MLP neurons of a small language model. Each row is named by its layer, matrix (gate and up: input weights) and neuron, and shows model dimensions 128-191. Each number is 50 + 15 x the weight over its row's rms, rounded and kept within 0 to 99. A neuron's up and down rows have the sign that makes its largest values positive.
Before each neuron's rows, "fires in" lists the words (lower case) most often at its 100 highest values on Wikipedia text that the model never trained on.

fires in: "a", "appointed", "oslo"
L7.gate831:73 49 75 46 58 40 50 22 74 58 49 41 46 45 56 46 46 43 09 54 46 31 36 49 77 45 45 75 59 43 59 31 42 47 41 38 56 40 30 41 69 44 39 50 57 69 55 52 51 65 54 75 44 69 65 62 63 55 63 55 47 35 11 42
L7.up831:43 54 71 64 75 60 54 29 52 34 45 31 60 50 57 65 63 59 47 39 43 58 49 74 86 51 51 59 71 55 43 70 43 44 40 54 66 41 86 45 70 38 46 25 26 62 83 35 45 61 63 80 61 61 60 40 29 65 39 54 75 41 50 43

fires in: "in", "2022", "2013"
L6.gate75:69 38 21 31 37 50 68 61 29 27 45 33 49 63 45 33 50 20 64 64 73 56 37 33 73 35 56 29 43 56 73 41 64 28 50 15 96 71 37 54 54 68 45 75 47 74 26 55 56 49 38 23 53 57 59 27 49 36 67 48 63 59 37 54
L6.up75:64 39 76 35 57 66 43 58 38 34 16 23 65 58 05 47 57 39 49 50 58 42 78 53 66 22 69 49 44 43 39 26 82 59 31 32 49 52 41 83 39 61 41 62 36 70 50 28 55 31 54 39 50 48 82 29 49 46 42 49 56 38 32 09

fires in: "a", "an", "expressed", "organized"
L6.gate1023:72 63 26 50 60 41 70 52 34 55 26 34 67 44 56 41 66 41 34 55 60 65 39 52 63 37 56 37 51 43 49 32 30 61 63 55 46 63 43 29 51 43 28 45 15 28 61 40 29 49 29 76 68 40 81 48 59 58 25 52 61 60 66 74
L6.up1023:89 88 84 74 62 48 38 52 34 65 42 46 27 33 40 62 47 63 37 55 39 73 65 48 62 66 62 56 53 38 61 47 56 66 49 47 46 48 57 61 48 34 43 28 35 58 59 36 71 54 84 58 64 33 42 20 73 59 43 52 50 55 63 60

fires in: "the", "of", "in", "a", "to"
L7.gate496:61 35 47 34 67 26 66 70 24 37 32 43 53 58 69 24 24 27 76 70 53 71 15 27 39 62 58 41 53 42 85 34 71 51 45 12 59 69 38 35 43 72 26 68 51 52 66 59 34 47 51 28 30 38 23 19 42 61 37 41 65 54 53 51
L7.up496:59 53 26 62 64 49 66 60 44 64 39 59 41 64 35 36 55 50 51 74 59 69 41 45 39 59 36 39 63 50 76 23 46 33 40 43 68 65 36 65 52 68 70 52 74 57 77 56 50 45 38 37 43 47 63 66 26 61 60 81 52 45 60 40

fires in: "at", "in"
L6.gate675:34 40 29 32 39 25 59 54 37 60 29 49 52 51 54 40 59 35 61 58 53 63 51 31 39 65 64 44 54 52 45 41 59 48 24 31 53 62 46 67 44 61 59 58 57 56 48 42 33 63 52 28 59 04 36 54 45 51 50 37 41 75 49 77
L6.up675:32 45 47 26 47 36 81 62 63 37 26 33 50 35 39 32 84 49 88 43 46 56 47 51 20 53 72 59 40 38 22 61 39 48 36 43 59 41 63 44 36 74 64 31 52 36 46 48 53 43 68 28 47 45 50 52 37 85 63 20 54 42 63 50

fires in: "they", "towed", "his", "one", "her"
L6.gate977:44 48 21 60 68 76 56 37 46 56 57 59 51 37 55 58 48 43 28 45 45 44 70 80 63 48 35 43 51 64 42 49 93 49 48 48 13 43 41 66 52 31 57 37 44 27 54 60 63 56 68 29 38 36 37 67 57 62 45 50 67 70 55 56
L6.up977:45 63 43 52 53 48 68 50 42 45 53 33 52 30 00 40 56 46 55 69 60 89 79 56 49 42 41 46 41 69 37 46 56 49 57 57 71 39 34 40 32 62 61 54 49 64 38 51 50 62 69 38 61 80 33 63 62 07 31 48 62 49 47 53

fires in: "they", "then", "these", "there", "an", "he"
L6.gate995:52 62 62 66 61 55 73 45 58 58 19 57 72 52 40 78 35 51 16 40 49 58 48 79 76 49 53 40 59 50 39 82 42 36 70 56 56 43 61 62 39 54 41 39 59 64 66 63 80 67 73 41 52 44 48 47 46 58 39 49 61 43 57 45
L6.up995:71 57 58 58 51 43 46 56 57 44 52 51 27 70 43 36 30 66 48 72 61 45 20 71 54 34 36 58 53 54 42 50 40 38 47 38 45 59 48 51 27 35 49 46 44 72 37 38 61 70 58 53 17 53 52 55 72 69 49 65 35 65 68 67

fires in: "to", "top", "today", "tokyo"
L6.gate760:61 34 50 57 14 45 46 46 57 72 61 36 65 55 55 49 63 45 46 59 46 24 36 45 71 44 59 31 48 66 29 64 60 35 44 73 35 65 14 49 13 60 32 47 73 58 65 59 40 48 50 43 44 62 56 21 58 40 40 68 46 42 69 44
L6.up760:54 27 44 44 44 66 65 52 69 21 71 24 61 46 54 48 60 23 18 36 63 49 39 68 52 40 56 59 42 59 45 66 45 43 46 49 47 53 23 48 72 48 39 67 49 33 39 52 64 29 33 52 55 44 41 38 65 52 61 56 47 43 50 56

fires in: "to", "be", "that", "at", "sound", "how"
L6.gate1000:54 67 21 66 53 60 58 44 04 48 42 64 50 54 38 47 42 35 42 58 41 51 40 38 64 51 33 45 53 52 45 49 51 55 04 41 56 53 69 66 49 48 48 24 55 47 53 61 57 47 21 50 24 66 68 59 25 39 50 47 65 43 50 33
L6.up1000:40 26 55 47 62 68 66 52 17 57 61 45 60 37 72 41 50 52 34 41 43 52 31 36 37 60 32 53 46 26 76 44 37 56 56 75 78 73 42 30 52 49 45 24 75 67 91 68 55 40 22 60 69 78 54 70 31 40 61 57 31 65 61 46

fires in: "she", "he", "it", "himself"
L7.gate746:55 52 75 61 60 40 46 37 90 36 35 26 56 38 54 66 55 48 44 64 28 35 63 73 62 44 44 30 64 42 40 44 35 20 49 50 81 65 53 51 50 26 66 73 50 62 71 53 62 49 48 56 34 57 50 57 50 23 50 64 66 43 44 59
L7.up746:65 53 47 56 56 60 55 75 52 56 39 34 52 27 59 63 39 58 49 62 68 71 32 46 52 66 54 59 56 48 58 60 46 26 30 49 36 58 48 61 52 49 59 45 55 27 26 47 42 51 39 23 57 50 22 50 54 71 40 24 71 72 48 61

fires in: "and", "or"
L5.gate624:82 43 40 77 60 49 40 54 44 54 44 42 50 67 53 50 45 58 46 49 45 25 56 48 80 48 33 42 54 45 66 52 50 37 36 59 26 45 55 52 48 58 45 73 70 61 41 69 63 42 58 25 26 36 39 39 31 20 28 53 72 48 33 66
L5.up624:49 42 39 32 59 55 46 57 34 44 63 44 44 57 66 67 55 53 30 38 54 53 37 26 19 64 22 61 66 36 70 57 66 46 60 55 50 46 69 59 58 66 51 48 42 66 21 31 60 38 49 54 46 49 46 49 54 52 66 60 30 40 35 80

fires in: "and", "a", "to"
L5.gate759:53 50 42 54 51 64 65 31 64 39 34 45 44 37 35 38 56 38 41 44 39 69 49 33 11 65 34 65 50 54 48 17 45 47 40 53 44 39 64 45 31 33 58 31 72 33 57 63 18 24 47 42 37 43 49 38 43 37 47 70 76 76 45 97
L5.up759:50 38 52 73 37 53 68 43 54 72 48 48 36 30 39 55 54 53 10 50 62 62 87 25 78 46 36 79 41 65 65 30 64 48 59 34 51 42 58 68 68 39 55 22 51 47 45 51 59 33 43 64 60 25 57 33 54 51 39 72 72 56 46 66

fires in: "in", "by", "at", "of"
L6.gate324:46 49 43 38 61 30 49 38 48 63 55 39 56 35 56 45 57 55 53 53 52 44 45 78 76 35 30 47 47 52 48 50 77 46 79 44 62 71 40 50 49 64 59 30 64 49 58 56 42 59 60 68 47 53 71 23 57 47 51 11 33 40 69 75
L6.up324:45 62 45 46 47 52 47 48 71 63 61 26 44 44 43 72 50 36 30 52 38 83 67 46 77 65 60 70 40 45 52 68 62 67 53 57 77 37 83 30 59 65 55 37 32 24 64 56 28 34 54 82 70 46 89 49 23 58 54 63 52 66 61 69

fires in: "which", "foundation", "platform", "company", "group"
L6.gate881:49 41 50 53 35 37 86 69 66 27 38 39 53 51 60 45 41 26 45 52 50 89 76 23 59 39 50 49 49 48 66 44 53 47 52 32 56 67 57 54 67 65 51 71 73 43 37 49 45 47 74 45 90 32 48 68 49 48 46 28 54 99 69 41
L6.up881:30 61 42 48 21 53 68 65 43 55 30 58 35 41 52 18 62 26 36 43 43 65 87 46 56 42 60 40 65 41 41 82 70 52 47 60 80 68 40 31 42 63 64 32 45 49 33 69 30 50 86 54 58 17 41 55 15 66 71 19 46 45 61 30

fires in: "to", "would", "towed"
L6.gate188:42 56 16 52 55 64 38 13 75 36 54 61 43 63 41 43 51 49 37 66 39 44 48 26 42 58 54 46 51 67 38 42 47 39 17 62 32 55 86 93 29 24 36 16 42 24 41 52 58 45 54 41 38 48 63 48 46 65 39 58 62 44 66 66
L6.up188:28 60 29 43 41 57 75 51 34 47 25 40 55 55 93 58 58 54 34 31 48 63 62 56 67 45 57 45 56 45 59 65 39 59 58 59 38 38 31 32 45 67 51 74 68 33 88 66 60 46 29 41 69 51 49 63 49 24 58 41 30 69 32 37

fires in: "the", "they", "there"
L7.gate1050:60 62 56 35 46 24 49 63 34 86 31 44 44 77 61 67 32 20 35 66 36 46 46 56 76 51 50 36 51 55 34 49 46 45 56 41 57 74 05 31 34 39 53 37 51 42 51 55 47 68 61 44 47 40 49 50 49 57 59 52 50 59 55 49
L7.up1050:49 70 58 53 44 66 63 58 36 45 49 44 64 31 55 41 46 54 26 62 58 50 47 58 57 64 55 31 99 51 50 58 31 52 52 37 73 58 39 62 28 21 70 52 63 63 72 47 46 45 48 54 35 25 73 23 55 62 41 80 54 43 50 59

fires in: "to", "towards", "by"
L6.gate509:61 39 50 57 48 45 61 41 74 62 60 45 49 57 87 54 52 35 61 50 50 10 59 57 50 28 43 42 40 43 57 44 23 35 50 53 27 62 17 25 47 58 27 37 56 66 28 49 45 36 78 59 47 25 37 55 40 51 78 77 48 52 28 47
L6.up509:38 62 61 51 56 70 63 53 55 25 55 62 81 38 38 22 55 54 37 58 48 57 46 57 61 37 65 67 68 45 32 41 63 24 53 44 66 76 34 46 41 56 72 74 41 54 58 62 62 61 36 43 66 77 63 61 65 16 43 20 48 56 71 55

fires in: "also", "later", "was", "personal", "himself", "it"
L6.gate712:37 87 42 52 39 47 58 69 90 40 31 38 49 61 46 62 28 60 63 40 41 35 84 42 50 59 54 43 78 51 63 56 40 36 56 52 33 61 46 35 50 52 51 48 72 76 48 64 39 91 60 52 39 57 59 45 64 62 56 76 32 47 49 67
L6.up712:43 58 65 66 56 64 54 41 32 20 44 56 52 82 67 56 44 50 35 54 39 39 81 34 79 59 76 74 53 58 27 53 27 33 32 78 51 65 50 44 57 70 52 47 58 38 47 78 69 50 62 32 41 51 60 48 52 43 57 54 39 63 59 35

fires in: "in", "for", "of", "rather"
L7.gate1065:28 67 58 72 32 44 38 44 33 56 59 21 51 65 43 89 43 52 41 82 55 59 30 30 81 46 23 33 57 60 61 44 61 23 79 62 51 50 48 57 51 73 43 58 59 69 68 40 26 76 39 66 23 35 70 51 43 15 38 69 41 43 71 76
L7.up1065:36 51 51 73 62 66 52 83 47 48 33 55 47 70 31 86 58 49 69 72 51 34 29 48 68 67 66 54 22 36 65 40 47 25 43 29 50 35 63 50 58 65 47 74 59 61 51 50 78 29 52 44 41 19 63 83 40 22 62 49 41 56 67 59

fires in: "a", "appointed", "an", "professor"
L6.gate630:41 47 50 36 56 28 49 52 55 60 52 37 58 63 52 72 63 52 22 45 43 36 69 61 49 61 64 39 62 54 47 79 75 44 38 65 43 78 50 60 58 40 21 43 47 54 17 51 58 51 41 44 63 43 50 27 16 64 52 67 81 51 50 64
L6.up630:40 64 76 70 75 48 50 34 64 62 49 52 38 35 48 65 44 79 40 53 46 45 46 44 37 50 44 39 62 47 37 86 57 30 49 45 34 40 88 55 60 33 02 39 44 62 44 45 48 53 44 43 15 49 53 25 65 41 42 78 82 73 47 64

fires in: "for", "on", "to", "in"
L6.gate826:89 51 52 50 40 25 64 74 70 67 34 39 62 83 52 41 41 08 63 58 54 26 36 50 50 57 48 30 48 52 62 57 56 58 60 35 51 68 46 32 57 54 16 75 57 42 59 56 66 64 49 51 31 34 27 68 59 69 42 35 40 56 74 34
L6.up826:58 49 57 55 31 65 65 47 33 17 45 30 60 35 83 34 71 78 31 45 51 50 36 47 47 85 16 46 61 54 89 45 26 50 61 28 45 52 38 50 67 28 47 19 51 44 63 44 58 52 11 59 36 65 69 61 17 57 57 57 49 23 44 53

fires in: "and"
L5.gate313:39 61 46 61 36 61 60 28 55 60 43 36 37 49 38 63 20 50 56 55 43 55 50 45 38 60 03 53 44 44 82 26 63 51 38 51 63 50 49 57 54 70 50 44 55 36 62 66 22 53 30 46 25 11 51 38 53 73 44 36 53 43 72 67
L5.up313:29 52 56 43 41 71 60 63 50 44 23 45 77 49 51 43 79 31 43 43 55 59 70 72 53 64 38 53 37 78 26 25 86 57 62 34 41 73 62 66 53 50 39 44 60 71 51 74 26 53 59 65 42 28 59 36 53 69 54 61 36 48 46 62

fires in: "the", "first", "his", "they"
L7.gate352:38 39 30 37 50 47 27 56 25 65 56 36 44 60 44 71 48 56 48 43 21 42 62 21 33 45 37 48 67 33 39 62 39 59 54 40 38 68 48 66 37 25 86 33 54 48 53 47 26 67 45 35 52 45 45 38 65 68 40 45 40 35 33 26
L7.up352:62 31 73 62 44 70 55 39 75 51 32 26 60 74 49 39 57 76 49 12 34 53 52 48 60 42 54 73 62 65 37 47 39 58 50 39 35 41 72 68 58 28 62 62 64 43 55 35 40 50 50 26 53 58 34 21 55 28 73 75 74 69 40 28

fires in: "there", "then", "thereafter", "average", "announcement", "theory"
L6.gate1160:67 66 64 49 65 71 37 49 32 53 39 49 54 66 23 54 36 53 66 68 56 91 59 35 67 65 41 64 51 50 81 36 23 51 42 29 44 59 50 59 66 38 42 54 60 74 60 53 62 58 38 73 31 64 59 58 73 41 25 39 59 79 48 66
L6.up1160:79 40 54 34 46 68 68 50 35 48 25 39 47 26 56 70 49 66 73 52 47 43 38 34 23 43 44 80 38 41 53 36 55 24 32 27 56 51 36 70 50 26 34 39 51 54 19 36 35 46 78 73 43 70 48 62 51 67 66 50 39 79 52 65

fires in: "by", "with"
L5.gate1213:70 52 54 53 29 24 39 55 31 54 40 51 53 42 52 36 62 38 34 67 48 42 60 45 78 36 24 48 51 53 50 29 68 51 54 34 43 71 39 46 30 64 28 63 71 23 61 60 49 75 47 25 32 33 40 55 58 60 45 36 52 44 62 62
L5.up1213:45 22 64 63 65 60 53 52 72 36 88 68 46 53 50 53 50 58 33 61 46 78 49 46 67 63 46 52 51 54 62 10 41 61 54 38 47 74 50 62 86 48 55 63 49 64 63 38 43 60 59 64 57 30 30 46 42 38 51 43 40 58 66 57

fires in: "at", "in", "1", "14", "8", "16"
L6.gate1104:23 40 31 30 45 47 88 51 52 32 40 45 71 64 55 28 38 27 46 38 54 72 36 38 73 45 37 54 45 62 63 48 30 35 48 45 53 62 53 52 69 58 34 38 51 90 28 49 29 41 33 54 54 71 43 72 54 63 42 43 57 40 54 43
L6.up1104:73 51 27 31 57 32 73 57 54 61 29 61 43 73 45 51 49 57 45 58 54 49 45 33 57 50 71 61 48 61 50 45 54 80 86 37 75 64 53 21 26 60 39 39 58 53 36 65 64 41 51 54 50 36 37 45 33 54 29 52 63 30 77 61

fires in: "with", "of"
L5.gate19:45 65 44 44 34 65 31 35 49 67 64 47 66 62 26 54 54 46 68 52 41 47 47 61 72 62 65 63 45 59 49 12 74 45 33 52 27 58 64 56 43 82 63 24 71 40 71 60 20 46 58 41 51 17 65 32 51 59 60 41 46 15 38 56
L5.up19:55 43 61 51 55 54 53 45 50 83 72 36 57 55 59 73 28 59 61 56 55 26 37 18 67 48 66 51 43 56 66 40 43 42 60 53 45 42 36 43 59 41 61 46 69 23 61 43 38 69 52 55 42 21 77 35 56 57 33 37 55 52 42 46

fires in: "and"
L5.gate250:43 23 47 55 44 44 60 49 37 32 54 56 42 93 67 55 57 48 28 58 59 67 34 57 68 66 35 43 50 54 80 17 48 53 28 55 23 38 45 41 51 48 47 60 72 72 46 54 35 40 49 33 42 60 48 75 53 55 29 59 69 51 51 65
L5.up250:44 51 64 54 50 39 33 55 43 65 57 70 61 65 64 58 27 34 57 54 52 73 19 53 30 44 55 44 61 46 61 32 75 73 48 65 64 62 72 65 61 62 63 72 61 41 49 49 38 44 81 76 37 35 39 56 45 20 57 79 45 43 45 56

fires in: "and", "game", "series", "film", "album"
L5.gate141:73 41 59 69 74 49 51 56 77 38 56 53 52 94 56 52 40 33 64 57 35 47 67 49 46 42 52 54 55 39 41 59 30 52 43 42 51 74 50 56 63 46 42 56 56 89 41 25 82 44 45 29 50 48 17 30 56 06 52 51 61 43 45 19
L5.up141:69 42 50 78 51 39 46 45 51 53 42 38 39 54 62 57 70 51 72 32 57 56 54 44 40 49 51 64 47 37 78 61 67 70 40 28 24 66 46 78 25 80 30 46 52 00 74 48 46 49 49 29 38 67 45 23 65 68 40 88 40 41 36 61

fires in: "was", "first", "were", "been", "later", "zone"
L5.gate516:29 70 29 79 17 54 28 55 64 59 58 49 48 18 20 52 20 53 76 68 39 81 63 44 51 53 44 59 31 46 67 36 46 61 49 68 50 56 77 60 39 51 47 46 54 70 63 75 46 48 45 52 55 64 71 54 53 60 45 44 54 48 60 14
L5.up516:36 46 77 45 57 59 33 41 48 50 62 63 51 72 64 16 57 54 56 51 56 47 66 39 32 53 36 83 44 19 51 71 33 63 66 56 36 30 36 38 61 86 47 53 43 64 43 69 37 44 34 60 47 77 41 52 52 45 59 71 34 44 53 29

fires in: "which", "by", "and", "have", "when", "but"
L6.gate379:69 71 38 68 54 50 52 52 37 34 68 39 47 71 04 84 49 49 62 54 71 52 71 43 63 41 42 50 53 50 53 31 38 10 53 67 49 41 54 57 55 45 70 76 60 55 63 42 30 47 41 48 54 62 61 51 39 15 33 65 82 59 55 36
L6.up379:50 69 58 58 61 41 61 61 56 15 94 33 50 36 47 62 30 53 47 67 59 78 72 47 48 56 38 47 49 42 65 66 61 47 79 80 52 61 84 49 59 42 54 47 66 52 90 40 57 59 38 65 51 36 75 64 30 51 67 40 72 55 60 43

fires in: "as", "a", "appointed", "elected", "an", "the"
L7.gate814:65 54 72 29 49 33 44 41 55 31 21 56 39 72 63 45 38 40 52 67 64 83 46 79 77 38 38 56 74 65 60 64 55 54 11 57 40 50 82 41 66 62 32 64 71 72 68 44 60 57 35 64 37 28 47 53 48 66 49 48 42 75 31 41
L7.up814:38 61 54 66 60 56 41 56 65 57 33 62 30 52 60 81 34 74 43 53 82 34 38 54 50 58 57 35 69 50 54 75 29 56 58 73 51 34 57 37 56 49 60 43 58 19 59 69 34 35 32 45 43 64 59 50 44 67 36 72 68 46 39 34

fires in: "and", "can", "or", "may", "would"
L6.gate1213:72 61 34 39 71 64 60 25 41 77 64 61 81 53 43 45 39 38 41 67 47 38 55 28 53 54 24 33 38 56 51 62 49 66 45 59 54 58 53 70 44 41 50 43 61 59 41 50 62 68 16 10 44 61 49 36 57 00 58 62 78 77 62 38
L6.up1213:58 20 59 57 89 58 38 71 84 63 50 46 34 26 56 68 60 63 31 43 40 02 57 55 28 68 51 70 33 45 48 36 39 57 49 46 33 33 69 46 62 44 85 68 18 33 26 62 69 60 28 26 61 69 45 88 61 51 51 34 45 47 57 42

fires in: "of", "university", "career", "history", "courthouse", "team"
L6.gate343:40 34 43 45 51 45 81 52 61 17 45 10 65 37 58 52 15 38 56 51 53 62 71 70 75 38 64 80 42 54 58 52 46 66 64 39 41 71 30 22 48 47 27 66 54 43 60 69 29 58 62 49 47 35 58 56 61 36 62 47 66 40 31 34
L6.up343:59 66 73 56 08 43 53 84 52 44 58 45 54 37 59 49 49 55 54 59 58 36 43 59 50 39 65 35 52 58 49 89 73 62 59 29 60 51 34 22 37 70 43 40 35 30 33 48 58 40 79 38 58 42 63 36 51 60 41 58 54 92 66 64

fires in: "and", "be", "sotelgui"
L5.gate895:42 27 28 51 37 73 72 36 31 35 38 44 74 63 83 45 37 42 45 62 48 79 48 64 53 34 47 67 49 52 76 50 78 58 57 64 66 30 61 53 41 33 49 26 48 45 59 47 30 39 26 46 67 28 54 33 41 27 52 65 68 74 64 23
L5.up895:55 32 75 52 50 51 42 46 73 54 56 55 49 44 57 56 51 49 43 24 52 74 70 56 25 56 64 70 44 47 75 55 75 77 78 41 36 28 45 61 52 48 78 16 79 36 86 60 35 42 55 68 51 44 23 46 46 46 64 54 61 76 36 46

fires in: "as", "a", "his", "her", "him"
L7.gate742:44 53 35 48 50 59 45 56 52 70 44 66 72 57 49 58 57 42 61 53 48 45 78 64 45 39 54 73 31 71 48 49 50 28 42 45 30 59 65 41 46 34 57 66 42 36 82 58 31 64 43 28 48 45 54 43 51 64 49 48 72 74 49 29
L7.up742:69 41 61 66 67 51 49 46 28 49 55 76 26 61 46 53 42 43 45 45 49 47 50 46 46 88 39 52 61 23 40 19 43 32 57 53 88 50 66 41 47 69 70 49 65 66 52 40 51 40 56 44 54 61 42 52 62 30 65 32 26 57 40 80

fires in: "the", "theatre"
L5.gate490:62 54 59 64 38 47 61 47 46 40 68 55 55 70 76 83 37 39 57 44 61 40 42 62 63 37 30 22 54 50 70 49 63 70 47 55 24 50 28 41 29 49 38 71 45 78 67 67 61 38 57 25 28 69 15 64 30 48 51 52 59 57 42 45
L5.up490:66 76 61 29 54 66 62 33 17 74 47 58 47 53 61 40 41 55 62 56 56 35 34 42 51 64 48 30 66 39 56 66 73 52 63 47 28 53 38 49 61 30 43 27 24 85 55 42 37 49 57 34 46 52 60 54 43 47 67 43 37 81 26 45

fires in: "which", "the", "that", "when", "after", "by"
L6.gate928:65 05 54 25 27 22 56 81 52 64 41 34 49 45 57 56 75 24 12 53 54 42 64 40 49 47 43 52 73 51 35 43 58 63 58 54 59 70 20 51 41 50 48 41 67 49 68 55 59 56 63 29 44 46 29 55 33 47 67 28 58 73 36 26
L6.up928:82 54 59 74 61 54 59 53 52 44 23 48 52 74 68 42 48 31 20 39 52 30 71 53 51 43 72 49 59 47 52 31 68 15 41 44 64 56 31 34 67 45 65 41 52 47 84 61 44 69 44 66 50 41 51 44 34 30 44 57 48 74 24 58

fires in: "the", "they"
L6.gate912:65 50 70 54 36 21 65 22 11 37 30 40 66 86 84 26 15 05 53 31 68 64 32 53 52 38 53 37 68 28 67 68 38 63 60 58 60 76 44 52 58 31 25 56 77 91 66 40 71 43 74 58 30 34 44 30 52 47 39 41 59 52 56 50
L6.up912:64 60 42 61 35 59 36 44 45 50 34 60 68 41 24 27 63 66 68 44 89 56 53 84 24 58 60 22 55 39 43 45 51 64 38 38 68 61 52 61 51 75 44 47 52 62 28 52 40 32 37 28 73 82 77 43 76 45 37 67 37 41 59 57

fires in: "in", "the", "on", "miles"
L7.gate1031:24 52 47 53 52 54 53 47 29 37 36 26 41 51 49 43 28 29 64 33 63 82 56 42 37 59 42 42 53 50 81 29 60 40 63 55 39 58 48 54 19 29 44 39 51 58 26 61 45 26 46 50 51 39 61 33 26 31 47 61 49 52 68 50
L7.up1031:62 37 50 30 68 65 30 64 32 39 27 45 28 42 36 44 55 48 38 57 58 56 51 71 40 36 60 67 49 34 79 71 48 32 73 76 37 51 40 66 44 52 54 60 36 86 37 59 27 46 58 42 20 22 35 18 55 46 62 52 58 37 36 94

fires in: "a", "the"
L6.gate930:94 35 25 44 45 40 18 58 47 44 66 30 64 43 41 30 63 34 36 61 49 36 59 41 56 59 58 44 44 55 55 09 23 41 16 50 46 44 53 53 41 58 68 66 61 53 81 43 48 42 49 31 28 35 29 24 68 63 42 59 33 56 45 41
L6.up930:44 59 57 42 48 04 62 46 28 85 68 35 45 66 28 53 51 74 21 54 44 42 63 48 63 72 76 39 52 57 38 55 59 48 35 39 72 58 48 84 38 34 87 52 63 47 40 36 49 52 69 55 32 24 68 26 58 70 46 39 46 65 55 42

fires in: "and", "scheduled", "should"
L6.gate660:56 71 51 41 29 43 48 55 56 59 56 58 49 60 41 53 46 29 91 54 39 57 47 51 49 55 57 20 66 57 42 52 58 56 58 56 53 69 76 42 45 65 51 66 55 56 42 42 63 27 53 60 84 36 25 46 39 59 32 42 29 23 61 26
L6.up660:56 61 47 53 12 69 36 40 58 51 64 49 51 82 53 72 39 65 72 71 53 42 26 27 68 52 51 13 52 55 47 29 40 33 58 54 45 42 77 59 70 36 39 44 60 35 31 40 36 46 62 40 34 60 44 54 71 21 54 87 46 68 48 42

fires in: "and", "the", "these", "which", "same"
L6.gate798:49 40 38 58 52 33 42 67 57 65 32 61 50 79 47 72 40 56 43 50 65 54 66 45 61 37 62 67 39 46 61 58 49 47 54 31 19 49 45 70 58 51 55 71 74 64 65 51 84 50 26 43 42 40 40 31 64 28 39 87 58 52 35 52
L6.up798:38 43 69 47 35 57 31 29 37 58 58 39 35 69 75 36 31 46 53 50 48 29 65 37 74 64 64 43 58 33 54 57 38 53 61 49 46 45 55 53 46 38 44 53 79 74 54 28 15 63 62 39 37 77 40 50 54 45 71 36 42 65 63 84

fires in: "of", "southern"
L6.gate237:63 46 74 69 45 41 77 74 70 55 68 16 57 61 69 44 59 40 31 52 58 83 61 37 60 65 61 55 36 47 56 31 57 33 24 31 11 46 35 49 52 33 12 51 40 81 52 42 63 43 60 42 76 77 70 70 57 26 52 46 36 43 54 24
L6.up237:59 69 47 45 49 55 50 57 60 53 43 47 43 55 39 54 38 52 61 38 67 40 41 67 68 71 41 48 48 48 64 68 50 40 46 49 45 36 41 40 48 64 52 41 53 59 38 47 19 48 54 88 61 57 61 47 61 78 27 39 37 36 55 53

fires in: "in", "a", "appointed", "for"
L7.gate813:58 74 41 30 62 45 40 57 54 60 20 32 40 61 57 58 49 59 60 49 55 74 66 45 39 57 42 72 42 43 51 71 39 36 57 50 55 58 66 35 67 78 41 62 25 45 47 45 71 37 62 50 31 56 35 32 55 62 60 63 34 65 39 47
L7.up813:05 68 23 27 34 50 79 82 38 45 29 51 29 38 67 36 52 74 42 53 54 64 43 50 46 66 56 50 28 44 56 54 53 82 83 53 39 45 34 71 56 36 27 42 58 75 61 27 22 58 52 49 39 48 43 45 43 29 47 59 49 70 70 43